python train.py --num_key_value_heads=2 --norm_eps=1e-05 --positions="rope" --rope_theta=10000.0 --bias="none" --init="normal" --decay_shape="linear" --final_lr_fraction=0.05 --doc_mask=true --train_tokens=168000000
MLP neurons of a small language model. Each row is named by its layer, matrix (gate and up: input weights) and neuron, and shows model dimensions 64-255. Each number is 128 + 24 x the weight over its row's rms, rounded and kept within 0 to 255. Numbers have three digits each. A neuron's up and down rows have the sign that makes its largest values positive.
After each neuron's rows, "fires after" lists the tokens most often just before its 100 highest values on Wikipedia text that the model never trained on.

L2.gate96:108126121125088107122131178106112114114132136149135173133166152124148115118108127140116112171130175132136062158132135146071147123102160107149119123122126165101067097151120120130151148133149107144127170142107139143178112134125140151130100093115089113146117142157160098113121117115132099091104179106089106140124132164128110124098079186147130165175101132113143165125113141128131136128152106115118156141115101149167130149143148086110087173167101136120139091150119136129132121118128135117114124143124142146093157131140115169168137100141091127120162158078136125126094119131175128170
L2.up96:112117112136132140104126146131123151112140166146172117148102136113139168180115105161185147142118078109133118135154121092110126175145120093152136131121106096096098133122104148089172143109140115153139087125115127128128147148171113113126129121130154134145130099100118124150124146174156116112119097131150149159176141095146184105127119109103080109122139128099148090124125113118118117139101135141126123146109135135143148117112158110133154098161126136134132085131083141089119125130125128143157125159045116134123103134182107122116169057123128103144152127161108164155102102081138120135
fires after: " f", " n", "os", " Te", "et", " N"

L2.gate254:137128105159132144131107122116129137168128101101157131134102105163092150137149129090149143110147145145141122154107136112094151085118124139076179134124167141144123117086142135120162070146143161167091160120151102112114162146106138182137136145122106100143141179125155110143159108148114089117193133125126130129128124151142088114102129154144170172120094155126120116120144107151142152109126089063136085139171140124103056124137113119152115129127133135127133093144155120162137134120124141136097130163138132121154129119112078107129144134147138133158116148112104104121114141140160144081
L2.up254:117140115152179117174122106128098132155096139103111146158109121149102165132144139103114133144081133143120150129119169115119131079133096135126174120119132151134117125111120137135119155111107184117122127166145147163109084154144151125134136190134129136145125152127132148152138072134116111130175080138134157118136096146134116098122153104083111146114149145116124179102132124130165144139088105120130075145158124107123131161146100120126149176122129107118134125176112118156110149153111085097123146155176109104117139090107117117167138124134124111137183119131111103112140123162132116092
fires after: " l", " h", " m", " an", "l", " ear"

L2.gate588:089135164077126116100131089159149176134161129124136123125118117153148121092107172122163107145162152135123134116149122090148126093137093179142141103162172183160108131117149123174135070107121129065130087115150101146128127143118113106137158145111123107134157151125119115141150138161162117114102156137128126180132084124140142095127108091123100120104161133156085142147128117135101126139138107130117165126109140127112140127113131110125134111141164075122140167154107101161117187126134141149143084117140127085104155077103094124137136122122180121071164167145148112084124174121134129136
L2.up588:132104159141145115147110151157142123128124120091155142126073156124139143119133150142089107133152111149159158176116133149118162126126148108101107079154135127074105123130143145131129135124092115053128115159122137119145166113121091216092142118133133118130124138136136111136125124140113106101149147132124124139165178127118096098138113139129142133108093169151079177193159095172157143113169107141077164118119101124086159122113144074128107110155123148098122156122136138120131101120149143146107096132143142158118109113095153182134152128171130132135118143113159122144164118089131159155
fires after: " S", " J", " H", " G", " E", " M"

L2.gate506:096160148114131138169114117115144100124115173126137131150102143152184125113135093104119110164092115146120134089108110076146135074117117118116185129137092150155147163128135159132101089128116164134109094122151168117156166113118122137128133158097124147131126216126108158143142147130128113100150073102145107169126114137133125152132153200118104118112130120159184128177104106135130168122123128100124129135138143132129103133119094109131084106108121105124134093140145110109128112112131173144110088150134140102146125098114137124187127113116128127127150117112128080121096159141111151120
L2.up506:122104122122145185120136146096126094113113170116110114118137134166115141155078123089124153103113110110132102163139125149105111104135142113161116132121153132132113121141166108126148120140159128135148122138121164136141152119123174117116099116086111087082132106136110133133155165155113148135146135139125116119101175129128126145136115114149132087129133091089116121116099171132094118143078151172154123157131112131135093094143120136127104127102153147151087122126118106114144104141182119166146098112070116161115119132168140101121172103152098063110124135125168152121143111137103201123
fires after: "ab", "es", "c", "g", "p", "en"

L2.gate526:123153134111110107101096103135154074167154127130115126125151126111116115130140128120132146119088105140139134112161164105116108116092109185151207133151132083132139108110126103124126125128139135089120153113124068175161097125109104097142094135136130150122126148129131126121094121129106130132127127142112094136131131131145122096156098113082136145135118067145101129156126121130125091164133163172132131115135091189131131114143092092166164121132113137143124141117083122157126145129121160137097160165137122165136108121126147138155143160096151155121089141133145102100142117119175108158
L2.up526:091095112080118140158098097132136151117121124111161083147133144120124098132134120163144115138069152083079144127140078134169132118116122135145098163171141123100153150143142155154156095108083109153131141127162121146117129095138086126118144105112132119114126128127137121136146108181077150121121160131150145128156141090105111123151062110101135121135139102089142116156128108085117138125142120186087144151113148136113141118108114110131136132114129125167149126101139164180130101086167125123130148112146156195122160113102081114131149156162158126148135072141137111116088131100127153103
fires after: "b", "w", "f", "ens", "l", "it"

L2.gate635:114138148099093113175144117109100130096122147115188128146095140121130170143119121152107105133144110091119140117156113108140124112116131152120105101123133115101083128093126108122149116085151146125113155144132111153090118141108122121139124114090102083098138147147184082098105158161129110139142163146106095116121107150117133103112142137156125095157118100153104093099133084117134081138113146154160126162131106147101145138134098127127130168101072111173108138112115178135162148137109072137159090099154119118129091143165120082120131107139124114134115146135145115129154155138106104094
L2.up635:095156131089122107092133132154118159117162124161106105124095052131155185097096137105160132130163125109147139142140165108139121113102177167136136133120153122162092155121100128161114124106105129145074135160116091140123119138104151133127109200113142112082129141165156108109118139200114117081145129121163112158097148146111105175087172090134129073138142133133148094107155116130095116093127101143126120108143082141127104138125110147146145124089142087149105087107111163169129134121139125134138118121147138130116130108132126118122129131155117127108125150147086152123139124168157095101
fires after: " 3", " h", " H", " 2", " 4"

L2.gate283:130126122194139150108122127097141145125124134137091156118147161112091112157115174119095123116129107123168117153122104151118107111110146091129098112093134140155189148169118165140142109112162123171147113131134078141135170155115153101128130122171119153121092101110130166154114146153092138118072128115114155111104129152163114098148100180119089136160111152097179143081121127126111115127108123146149140085164149099143156138107137151118112133118104110178113129106111183125109113132119141155078134086132141152140079159130107178134121152148138106118167091122118147118110157143101110106
L2.up283:180083151119159116130116129153136109100137145136161129153122094116103134104148126134089154136140147137129145160117120113113111180166121147167150118120110142153143125119117100147162094146139127117131103134142104179088184150155137150127128144182132107160123142119147125108102130180085118120090116100100100103132109110147108104144111122169105121158150086122126183139142097132161085149144143107135141144123137117156101121107136137130128149150097134146116117097155097094154142149168122134113119135121080067125128139154109159077123132129112158099143168140148162140144111153156100079
fires after: " N", " F", " n", "N", "or", "ro"

L2.gate618:139097082140141078147148126111103157121155144107164068147128122128087115108128131145093114122104087052115116137157128126140148109133083100152088113125118129102118070131142130122136142154102105132136108088159139133094104114097153151127146112103132148124129150154147172136105101171114111110120107131107099103084113131120124192115134128094146129101138132104146104164082117128101153142125105098109131136084160121157113089164151134106170125175130183131099121119143137154114140147120113132120107131130127158097163116116092162101099119076125113145113122093099129123208150164145131146
L2.up618:132142133109129150169119144142137141155130137129134108119155134125123096125136142154093075170152100118121107122162181150113131157104158093133127145156106136132093145087165106172149123119140122133150119107099088122146096119145129117153152106097132137170163143120132150108131163120137158142141134128119123092121141123143141148133152136147119089119143160091111175097151135139148137157113100164111095141092144106136163096105138141125133131124098152108093143115086117141152086115126135169117121169165109165098141176135098108149125155159132141140143155103161146109132140100139131155
fires after: " A", "A", " a", "z"

L2.gate503:116110132093090166110114076116128147116169126130178140145070143145098111164129138147121122085123114111103074115159131115119132121098079112137080091155126101167130132131131150155099132084141129176166127116079133085142156141145115118169108140111135188117129134117101122148120140149135125124131156156110179170120143109101090151148132184178150128122126129127075090112114110127177152115102140128102109104133141164157112130130148105119120147114140128144137077141123079185107150132144131124094145091107117142156138125157122138135112168111135164158113135102140134098135091133154121128
L2.up503:146130142183143182140118102091149139171147113103150131104104173148095103110121155150126106145157123116129134177106105097124133160083138116136141103120095137138160144151150160164115136115176150155123115146117154088114139144132150116144129121107079102085155143139099185109109172140111169128156154118114148161108144150114137121109119129135141121153122113121114103154122098123136184078111062130077158073143130084113075132127157120166138127130164115119109086154091137150096123141092164125126121125131102166175125146141135140177119119120136128128140148126118105117151149114136184133
fires after: " a", " ac", " app", " c", "ic"

L2.gate558:094117084095095060135140101125121142060146132136143149086121137107119130085122140100147153093182110099084129177128085118151116112112138103129145097109129190103108098110143143110120137130103120124129133090144110105172168126126122126155144081126116165122119163138108138146105117128115110105096122160126190093137154095109148157123121143141126088130146111152146139111100134106105133128115122130150121123132151163136157077124105108128114102135171153161147130096158114131174168174130154121166101145128118103132172101110117117102152089130102128153114145109150126140117159125144119102
L2.up558:128149131121120092103127123151129136087116124122112142151119116108129116094134144122129113094105159159141152149108134165101146129149132089121145099087145168148086113121139180098119139176135103129171138152120108152099144128098151157145121109113144126073129139094148074074101148079105119087120153124146111160110116126110114114128140116132129096173128155085127171157126159154046111181148135116139139166112143119102119099170127112133098142110106124140141123129184122126109167121154170124118160158120125093099115107115148131166106125133140140174083143123132128119106120178101125069
fires after: "re", " g", "l", "ro", " be"

L2.gate643:115120147124161111121149192138148114088170093139154159141124152122120156079132115102123109138111096116116121124108124160126156127115121152108164072112142118114137099128147154113113111146141132140116122081089173085088127130085141122159145155130094133153140111116097140140148126154128102111142131187163114121124105113099102185137122102098128107174088113122096087107130143126095107144130142102161168138137143160111142089096115132138137105144151141098195170107169125101093132134093120126139086167093111106119173119114124112102139151095140134120193135095080082130120108138127128139
L2.up643:112126114092168123156139175133127123106141152177113153158123169138131115127120157099133092103122124103108134147098090151124150115176098111104104122134100161080120138154134162117119108138117113126084120089084146108102157116090161123117122164144145126110116119103136151141140089128141167118130135116160127107132135098112126094125138163145117128078149091156096168113140104068150106173132110125105129115140149145118163103157103128119150153131132109129156168078136147090134105137129134137129104171118147173128167126109127128075108151139122118137099139075076118147133144169140127129
fires after: " O", "ul", "p", " sp", "up", "b"

L2.gate8:116149108147122185115159126121082092132153129109103133120152120131095176126105123100137173127140134164204104127147111106107135091125110165137111138130127117102120133121120156097150143056129129102121124166152114144124139136134140144169102117104095045162137118123146128156113083095173128097136071159111122151104140099107117148078097131116128116156121118130110116166130122175138102135142099104157148077149106118123126144089162137099116114131128115119120112156148116124129160126127100119108146159132167142106151130151112111130106151129114170105130164088102130142123111140082148108
L2.up8:098152122113122192121130128146167123168155191116124162144117123109131157112127127135095148126106116117155122146145164161131117109144125174106121095170154121104129160111129140094174091115148136110123163137087111085155136106157122115113103104138173121124121122111165150123119104133165154131144109144134132109118102121104139151146108135166082125138148100151115180127167107105135083141145154099115126134142122116162143118098165130141070098114144098148097153117091143099093132142100142148158166102159114144138141126138147120134120128131107142106084153126122093108120147091123137047
fires after: " o", " n", "er", " s", "p", " comm"

L2.gate168:172098132145097115121111155092091125120131102119159145141125148128128121138146127124123121059170150109140113132149092122119147131119137124155127137105112108158107114168098186136093120131117128147107098089111140102111142098109160161157116106120139092081140078129092144118132166169105150093103126091120149121134147112106119141169157089109150146101126124128122106123152111089105142144098152157154149111110127110127106135130124138131122115100138138138169121074120141113117110160083111141113131214142109149135126096135109134122174135081132142098144108141097135159116125118137060134
L2.up168:143119103135114137163110168113128130119100083142178130131124125136158158149158104117126125113192107135165163120069151148127137158135135080129097123093116150120103120150131123146129148165107125134149118125102109104158092138151126167120146149090098125080151098166100161113135105131117163098140135082123151132123119133140158097147139146119113140093131149127106112160184135091134142137160117128131138123160139130144106174153127137144157105149084115121130121092116144129130111168123101144116077123110085126143117174145120121130132127093115108127156148146119195149124142132098108155
fires after: " b", "o", " 0", "ver", "old", "e"

L2.gate268:152176134126137120137131105145137110106145131095135109110161121129155100133169152173132135130107148115101138151107127087106108186172100134142144125178179100116162163190145162158096152117143136154124095093145179108154122189128103163112103131138117153156163114124149150124136142100119149128091172107140120127180111128122098108199156116093088124087122122153099147118092123135129135139129111146127142139130121118148131150154144136134142118133082111132108144104098169124095122112105148123133131104097145180119177097101160137116136135135179131133088157137159109155137119152121108161
L2.up268:156130180178125112121139101121124173154161124124105121145157094093122108089170133121147138136082093145096155082132115122117151053138138157117130137140166117179130088173165115149147145151081138088134124090106152125130123139119115110119153145132107116112166071089097132142130168118132132155125132130158164126165105144104125150111115135145177119094100124114147121128126132126164114151129173117095124116091104126105134170115161105101146136130143130128138147138099172130136147137110138167144150063133093128125118116107097148127157152138183134154092107109075109149138146106107105114
fires after: " 19", "oc", "et", " 18", "ic"

L2.gate264:136112167120138096119120167115119116101118135102122108155161053125139125062144142117141096145111121135168149140120137160136138093093123108154095152153135144171110157139130095135131123139103121123109111156154162134145115133108156103138087126130131079133130103100131097159146132121137124182179123130132130127117132156105080119136114127124105106111151148175122104129136129093136143156177103144105104153138121121127118082118083133139147142148162109101147125132145160150090108174104099135109138128147104122109124130167141120166123104119154156106180133140170123168097150112115115110
L2.up264:153098121148150143116165139092121160142133148115115117137145123136100119181112163115122160117138134131096084094138128111120135108151134164156119138147123148162132111147149135124184114141103127106127108108153130124111145110099145079201125139142126115087130099114115153148151081098122100127203119164123135113130175122163113091104137142147114122110147165152127152122143095162132129138135153139157123119147131126153151161120126206114149165140109102117145146138115147126115117135133129122106111156147104124072086123139159165136155145135138132103091111130166135115115099154151150126
fires after: " ", "H", "iam", " L", "ou", " S"

L2.gate556:141160108122103137120119152111145133136138143090168119144138113096146124080129123103096120080141169118148134058156102141162143078131076131117100080124088120134155131148167126122130096143134132125126090085119108117105113127110130146140124144080133114104179181136101122143135112174160120136145097094163161107089154149161118146116156093126119082169145156128121155181119089091105133117152181107131147146126098109122108105133119158140140135124084108093116108102115119146101170097153129150094133147136120106155134125110141085172084121131151159112142127120107119118152145132160104138
L2.up556:144126136106127112115101103106128096150112190137149126128183131127147132153133102105081135099143114132114120104120159171147069170153111110108121140151146116131120099149151134111133122127176131124098129145139130117116137103120133130142113142101181171070169156142168116119100144134136107114163110108129134145120115159123136123150141124112085150089150101129127136129136108135127156150106162165144173166154099133079162120092125192095152108134116145129188150148121137095113131129180131086149117103165127130134147152156130124159078132155152129104126116112123108151187091111115142127
fires after: " k", "th", " cent", " w", " c"

L2.gate221:112145127148136097132150177108164120165116151149141113130152124092122098087123160174105128144111137128133130168176102148115146112135137109114141142138097166127174121107124144137171137137119106166094127141165123133114137122155132121112132172122117158159154155160131132102139170209095109108113161121138159177181120130170120084129123126102085134134149146160144136102160130093130143105058143150147126126135100155150162114133155126096101143116095138170142131106105145127116104144102106125154110122149105139128149144127140156131138147118137159152157149114143122163140138137156134139
L2.up221:156065132083086126085133118144118153127114178079139114085135106151142108108119102129131125139145142111133118138127113151094112138145104155101126155111124147133090113071125118082160165129156101143117125131094119148150151146116111095121107150104167141138128128154138117118134104139133126099104133140176166131134123123114124118139136127075154140124145137095130126113139132079078111107050107134123138113137121127151120150150116146106122116098072105153167159134165115157149151156136130137120169096129128120168105100078153085125129119078123139139133130126056127124180108137143127118
fires after: " |", " O", ":", "|", ";", " –"

L2.gate335:142089109126126115106092151167184125101115119119163129102068091101126170130106158107137109179130119114093120153138111109154161114123121131117147128140137108127105117171061134100099134184097143137141083101133135108120135116101104100087110123104133131127134086088078146150131141117087180135137106132148175155141116171176145119112118119151167114086113122114081150147139145136128145124135122111110088092152162150140156153142108138185138153143169128123145166139162130136092150099142102150138133151112107106141139124127128126129153115143123124105149123104139136140156145156121089161
L2.up335:103097156103168158141086134147107164096118119111077115158089120110101150143116130151146111149170138141147124142105101123137205105152114104111124089110113146113169142155095121135111113144123085136161156093095104106143137131121143135120158147161119094122116084114098156114123142097134143154133091164121142134148139152106101147111138113163109141134130116105158150131194104141096145118133159099068072125126132113158123164123102127112164160128127100137154112138122118156117150127134138140154113146137178154135108085102067086138131126171116145123122140144099138086143142112122140141
fires after: " B", "ou", "o", " b", "att", "b"

L2.gate313:137140122171153164146143143117083138137139109135138159136184134126065119113085143128128180171108163145107110127134060122104150099149121097135121131109140188108147133149152146143119159088094105115143145176128116129143121109115132127158136134133100152117121124110126147115108135138147163142125096139133153159141116138142134102106065086147092105136119126100148105130154094127132112089141117138125169138088079118145187149109150089125133128119129133143121141187124146147132123117107136109154118160153097120118140116147117120129162163114107156132085129115169135124116187121036143116
L2.up313:106143118121142168137126130114078122150105095131128139111125119161085135117156129101155099144131142149155102105111138143120162153104104070115108133129108168124187145131143088133137151112132123139134173146118126113105095118148133126132128119110116144140106083106134145125102136141151128164111138129115121152119135155157127131061116094145105096126100084084108130135187141108136113107130111113112126149104112127192146161122140109137129109128135111165110134126114131153134102140147101102176143166179119100119119140151107088141169133130084139109086128123172132109134180138090129099
fires after: " n", " sup", " N", "i"

L2.gate679:160127161137136100134176101101101138124131101133088137139122123074111149156122140128105136136146163146115101121139096123107125123144112153119112163144111162105097121158146141147117132139148146110148124128093096185109165121138142122146106137149152122159144137051132123139139126155170114146154130113141138108099138073161124141105089123139153117119121110133133135109139131155081130118151100097092096112121088172145130139152142116158117112147130078106136167111150128104111123177165067109099144116117147115134143137117058076162136104123130119125149095153140083116154079153098123092
L2.up679:112158155147154069134158172122145154139119131115093132118140125112174154123124146122145128140108131128121115115170157147129157152131149120131091094107120148127077144113142103129143147143068123169111172119121092160154111127118115123161097124126093126154108171101151141119153189149118104171115124142125175146075113114157197114121122167088142130146132134171154160114114175109072114153111125113150100148118127157135091160139130102112162107155102117099116157141136153099135132132126104122092106137137161144132174127102113083169109158132119141146136117183085138128137157130136089092
fires after: " or", " n", " t", " ("

L2.gate515:138150093136131127110139143092133130142161135116074106164132108130116137127121096139122146129136129178148112135085136171108147128144173125132093141116165153109128086131097083129181128107100135162130119133149095175149091154088143143134137099130094088135140092094166107148118112169090125119137122156101180116079131139149150093152127151151110123124159105106127099159100123147086155118142092147132109183147144111140122152146136132147135140135095112142163139120128150088169150119131125105124145165116142154152181115123103177123130117141137132115127186148127111136112153129138099117
L2.up515:139128086110135141084149099157108141119128114161081108145141115137143128121133116155180122150136125174111120117079147123150142103149146127138093139149171148100121125159146090115140164138147101166116118112107135135129156110124136117109116128135101092153123102150156110092109135137168132128166099146100188140082109117151124140166099189143152128119147095121124110185128148128123102109145099155075114116088088118129098123123134178107124102124111105177102128153134134132127153130117161131133170183137139112104193115140120119098108146135121144103148135139168106168174117135122117161
fires after: " In", " l", ",", " is", "v"

L2.gate176:148182160148146156146146103126123112092115126108122114124141059140125135114128146112194108146164166141112168123082135107115138127139151135136115139134119130110126151098102099146139135114157135118107115119120147109110116093127135118128122129165123138139115096105101116126155133101119147127104092116123105130150153121124106116143179124122135077109103136075152111115150099090116137152108118163132125100131123159106095137100139113123099167105165152122096140104130113086120117151103164157169116144080146151179127133117084122126132112121151151046159111111121112111078158126084124145
L2.up176:080171136102159088144142155098118107055119150082107124152118168119173176157154168140110135128133100120115139135137146157139153126141127112119114113152140161113145125112141127152111152100119069172129096113099133115141148135104134104124123127152100161146136103136139138098180109136123110132078136153175116165150132100174143120149129138089078108151148108127139157109113116147111111129162130106119112148150121120132127105099068136128190117121118139142071144102157078093097127110121146141136140086114107109151140137116133141120134093131077087126183116114124142118079144119173134121
fires after: "c", "on", "C", "ol", " Con", "m"

L2.gate540:129106112081137109117145062112120114104112100100108058104088155162151122154118109123120133151131131134128136146155131166111141121086119109121125109100113106158130181120086111125145125177090109127125084101118117147159123116140136126112135160164124144117088097097135086122126104165111118129114119142134119115151128153102113128147143153116129147167156184118120159140189124102127122137118149113127107129131141157121116130137122186084116110124111116106120092085122124116118110102168119139130141137110136112099162157161139118107203117125130141171136092181139147167114146149170137107
L2.up540:136136148136130086144140112121130166076069146139143138119111144100110128115140057115137106141150127093153156135121140124154113140138117163109077108096149158161145120084088123146109104111118124125123115088121123105128158127097118108151136125144080110109124150073127144160132096166127107117117185162173137145164126117079100145139118145120130197162108104131141101138151111135161101134136050121099111133124145126131104155153079121077134148139129125124119142104147097081083127105120120075118122109130147128139099175157152165162125093083119093133103126123163146105098136126118125095
fires after: " M", "in", "-", "ou", " s", "an"

L2.gate130:095167119099125113138094103107138132141163165130160131110138126112082158105135127099145114100130097154155102112162126098145155063117112138175093102119139156140122142122087103124095124138131087134136077141142125157077056121089129096119099101164112101135116149144117136129113133164171107121138146126118167128119132134142150150098096094132133093154095092160117099139183121113147118172137126154116124096119115092135140113140124135077178144112150166139107122120139136178140142176122143143110134125140149115127168134136079118157118149153106108145108152135119172136147119168146124101
L2.up130:128111144106101141117146145102146152146122091130169157159153125122090128140159058127144090146146123120124134124120101077175130096120151150097119165093129162158138086132116124160107152138101114116163097094098156133089146139146123129090087130144136154131153114176117128112165143128082151151149146125107109122101131109105098126076124141169104097117125120161111105143110154162076062131145085131175155139105148162144104153114134126144127108117167123103102125142114119160115142091146133099163127113132106148145158121102154145151140104106096171131097129137130138106107155099110089091
fires after: " s", " ", " S", "s", " al", " c"

L2.gate444:126147105134133175113136129087144169126134115151109130108118091135100153138141119138137129110163075137117090104088120125124106108094126097149140162081114172119116139116126166147123122126153116195139125123105126131140207135138157158139099126111137145157159161102132085134182149151111135089139138112128148146087146136124126112096094111157117132153118105153151102120127133092122146114082182111144120097143128110074145144133157144134136149153144097100175150097113176170122145086168126120087106167154114174132100138157160119132140090146129121158100119121157112138119119156162060124
L2.up444:149124122156160157155139125128118130122058112131124155100124107173147111144117062111119102151143137137111139147126116085124133143133119112097142177156139134063146137139151161188139147116148128167175127172142099111109109146149132100071164147095123134144140134145166123142162136113140138117141134105103097131159182128146144169120107083170110127130111101154094110092114146121104142182105131130154099087108095135127149110135185110140156123107107117100117129117120152137133155080140111140159109125137108144158139103127118130142109181092140125104124125141143098183143095145115112141
fires after: " c", " m", "re"

L2.gate185:137167059120121108129112129161136131116141151131133104123080150122119157076103127182131091161126111153133102127088093159135118097093143167114130167121091111105119186138143158098094133123117167125124140089147125080140132137067146087159099094150100116106129153145145114118133115128117098149113146158124150128130107134166132164102100105083151148166130143133164113109141141119132099141166162103159091179119134160112112122121127140135186132080101129150116107131096148113104095093117146152113095161165139132144151104134085139155133104107144136138134150093094129110141167138100133129
L2.up185:081124111099110128132148124149110094076144116131138148161118103110143135116129121114124180133103135105142123163109114144152085118136129151109108127168110113175152163123079110169145114092055104157114142092141156148139124124124182084162139122111102147104133126140136114134126139120151140119085126107166115115139149123102144092117104114124148130136132151117191119121127138113125132112181103126175108148114127124138173110153088109154111115132096116147150124113152084101131148133088131096156142120114113136132160144133086123122155091113139119125126171099135147149077123146072101095
fires after: " g", " h", " H", "re", " G", "b"

L2.gate285:148159103144107147126132163147141107126140130113116183105149127108091092093151120109143102153123128105107115106138096134146147143121140165143122129134116110107125125141127115132172134118143124134150139129153103118112109135114129081111161088132110166141116144101097072110120107105117080132136188146133136095161093144135154165131145137132129129076101084112098111134132117127146138156162166139124141149086112160141151086149175134145173138138100179122126125121128127120126110157096142141088145099141110188115171166122173129133076130118149130189098168147137106129138150140108123140
L2.up285:132138085127144126111128133117156145138121134098108166127149133139113133150146137143122117117178096142092106100147080142118109086161120121130165134109126119173107124140145135146145118171099147119105105120173168136098113097140114130154124132092096100140141129142138069127138185170102116136138108137093126120065136144100167139134126093103136091067118115089153134126083134169151204122159140124109122136114155123107133097110120137095112144157149099099099133140170112111133168111113083138156142128110098155141094090150152146140113146135085142147079144135115099173141135141118146114
fires after: " a", "\n", "ir", "A", "cc", ")"

L2.gate310:136063113116096141138135127139109138151150130118103131120082169146128141132145099105147099148134112105108094139120115116100130104094179078140091111147144117077136141107084118083133148141130160132164118131110161129151140140120110086084137134117126103117108132117145115125110107128086120172110156112146149117111150129121070085124126130152092130122134093108128126102156097129106150153113096132119124147100157138110084156133113087117150115115117120127075134147154102129100081134130131123077153110123147126141146128121112137119135036104093122131120113114085118119135137136130158129
L2.up310:105117101123128163134141122126103141114144165156137151118108143143159141159152125177107125136080180132082124152127098133144132169104141103160113117162162103133116141101130127127134112130129137074110158141100123115181122119132161101107170116142111121120114114119114144136122123153108111146115117101138144141129154125125121123148119182144102154157162132129132141124116108139120133181097136164118147137119169104120163143147150101104107121118158146074077130128158140119138105157107098103109142085155152109155130157139139165184158078133114070066110132096070088152128113144098091103
fires after: "m", " n", "O", " comm", " m", " ar"

L2.gate12:117128141118119113123093130119157162106093144160090164180139124172116141130137112153114105141131097100097122118159134170145164118110127118119141127130136155104146121151137118076118138158128163157131161143114158150110147111138113092117141121098140097160111116092173101129184139122097129146155127077093106102068142156150145134115129142140108147148093109118142120095121142130146125140161129143165119162108098135127140149107106086140087068145145149121127162101099132128157119141099161102140119173155120094133145118115134144143143122154101135149131148158116120143117144097148120124
L2.up12:084135145123157142125134159147101125116167148141132084133102108105108133126136119128083131123143192158146152104148099144123128134155137104122156194153161155178094177105073139138152135163177103183137131173164086126138124152151137145171096102145101118139156138128145144112115081121130144114151147128112128148136108155124159137126141127126157151151094116095125138106120130133115136106110092118126120093133128172130142135165137137129134141083148118139114094130129135122089137096184129120102135201090096107093126115148108054136120107116145113124085113082153126138132152128141121108
fires after: ".", ",", " Th", " as", "w"

L2.gate71:119115143110142151142130095132167144103114116112151151108113123133144151149095121106116145120149115171114142140131102134162111130134127136112095165143144113121136162148071168142130154117143138110120074086117106166158168123146161085155147130137095110114045100108121154142161104141092133134085085159169126134142143161127145134118101156130121114158179133135158165115123117127119143185120107151087137153094129134122104151102125139108114173103154102173064147116146170148123136174114121131097131109066132128115138146148140139147137121124138098125184098157135114111117132097133084100
L2.up71:161115145153101111159105106107120092122145137150152152127124109165148128119079074098137132097085116097118142175124160114142109123140145134093106107147129076121161138096049119127117151156098123074138113146118139150094125123108119128131160149116146123125111113141097137125183128108085115158123146156141111138159153138128142134161105129134142154173130120161144133136153101128123115134085129107132143097117162126137137092124173127134096172108078140131083110122135136146122123152125125171125128145065162157140110092097181118087097105105128125109097113140104170141110108123072155125
fires after: " Com", " Col", " con", " col", " U", " re"

L2.gate572:161131134123135158144097125145108105091124156152125190132120113122097141129138102132132118150124156140167114159119100156124159133139177109178155114125129147107104163144113149177123091155094116086124141130144137131081139096101145108084127107112126144115128093066116120100150124140112153115105114112146181085144159175125130127179137086063170118172089142126117094086123115096129122112122087115121061153139125141107159109092167103129099167105136106131069106083125116131153144109090162132152131128118142137135103096121127132165114136133160142136100154139138121153107147124136137130
L2.up572:135139124162117150093101095182070117133114143188111187121124098140136112137111100132130135121115164133102118162159144151131135135073163118121164102107124132118105172119114171143142087102101159099114135128158128162070090145139155091110141137132134163132132139105140144147130123154142124137117081129132136126114164138137122123201154043113120130141121128131132133146151090104142103114117084139114107143128135091123110146121116111103104132121140118142139138119163100128163104113068152147170109126157133177184115116104158117134073097132167121111131140153127116130129171128119125168
fires after: "oc", " m", " s", "art", " J"

L2.gate347:101117134126134132144110135101062099158135164144118141138147165119097134117112099100141115136142102096140129098152124178130151080178136106152072165163126126139114124148137106167145108101118146140147185125095114130111094132159139134117146116130107109127117103137122107099132140133099162157145187115097110111132180152159145159135108107127120152115093051136094131130107128116105143149103112142133111125112074169091126115136143113135143119137112175097081119107135129090147082137117094131113073147159142141119116135105100100177121123156155138117139131117128138131125140149138113168
L2.up347:103123171145095140142093133131138146153140103103100115158108144106173128134157099179119137113095141150160108111110153190162202128123094155112086085121082141166120153134139150079146109105118120107132118096110113133142081128128128126143153114124095122184124087132151141148143084117109137157105129154164080138164116120130123123114123152139119145165097148175104111118124153150140092135153112139115121146148159149120147136090106127133146121110072113125140135121124095105106117122120128113144122077180111148106140140125103146106115143152143148128114079114126136121099145122153107100
fires after: "ollow", " includ", " comp", " work", ","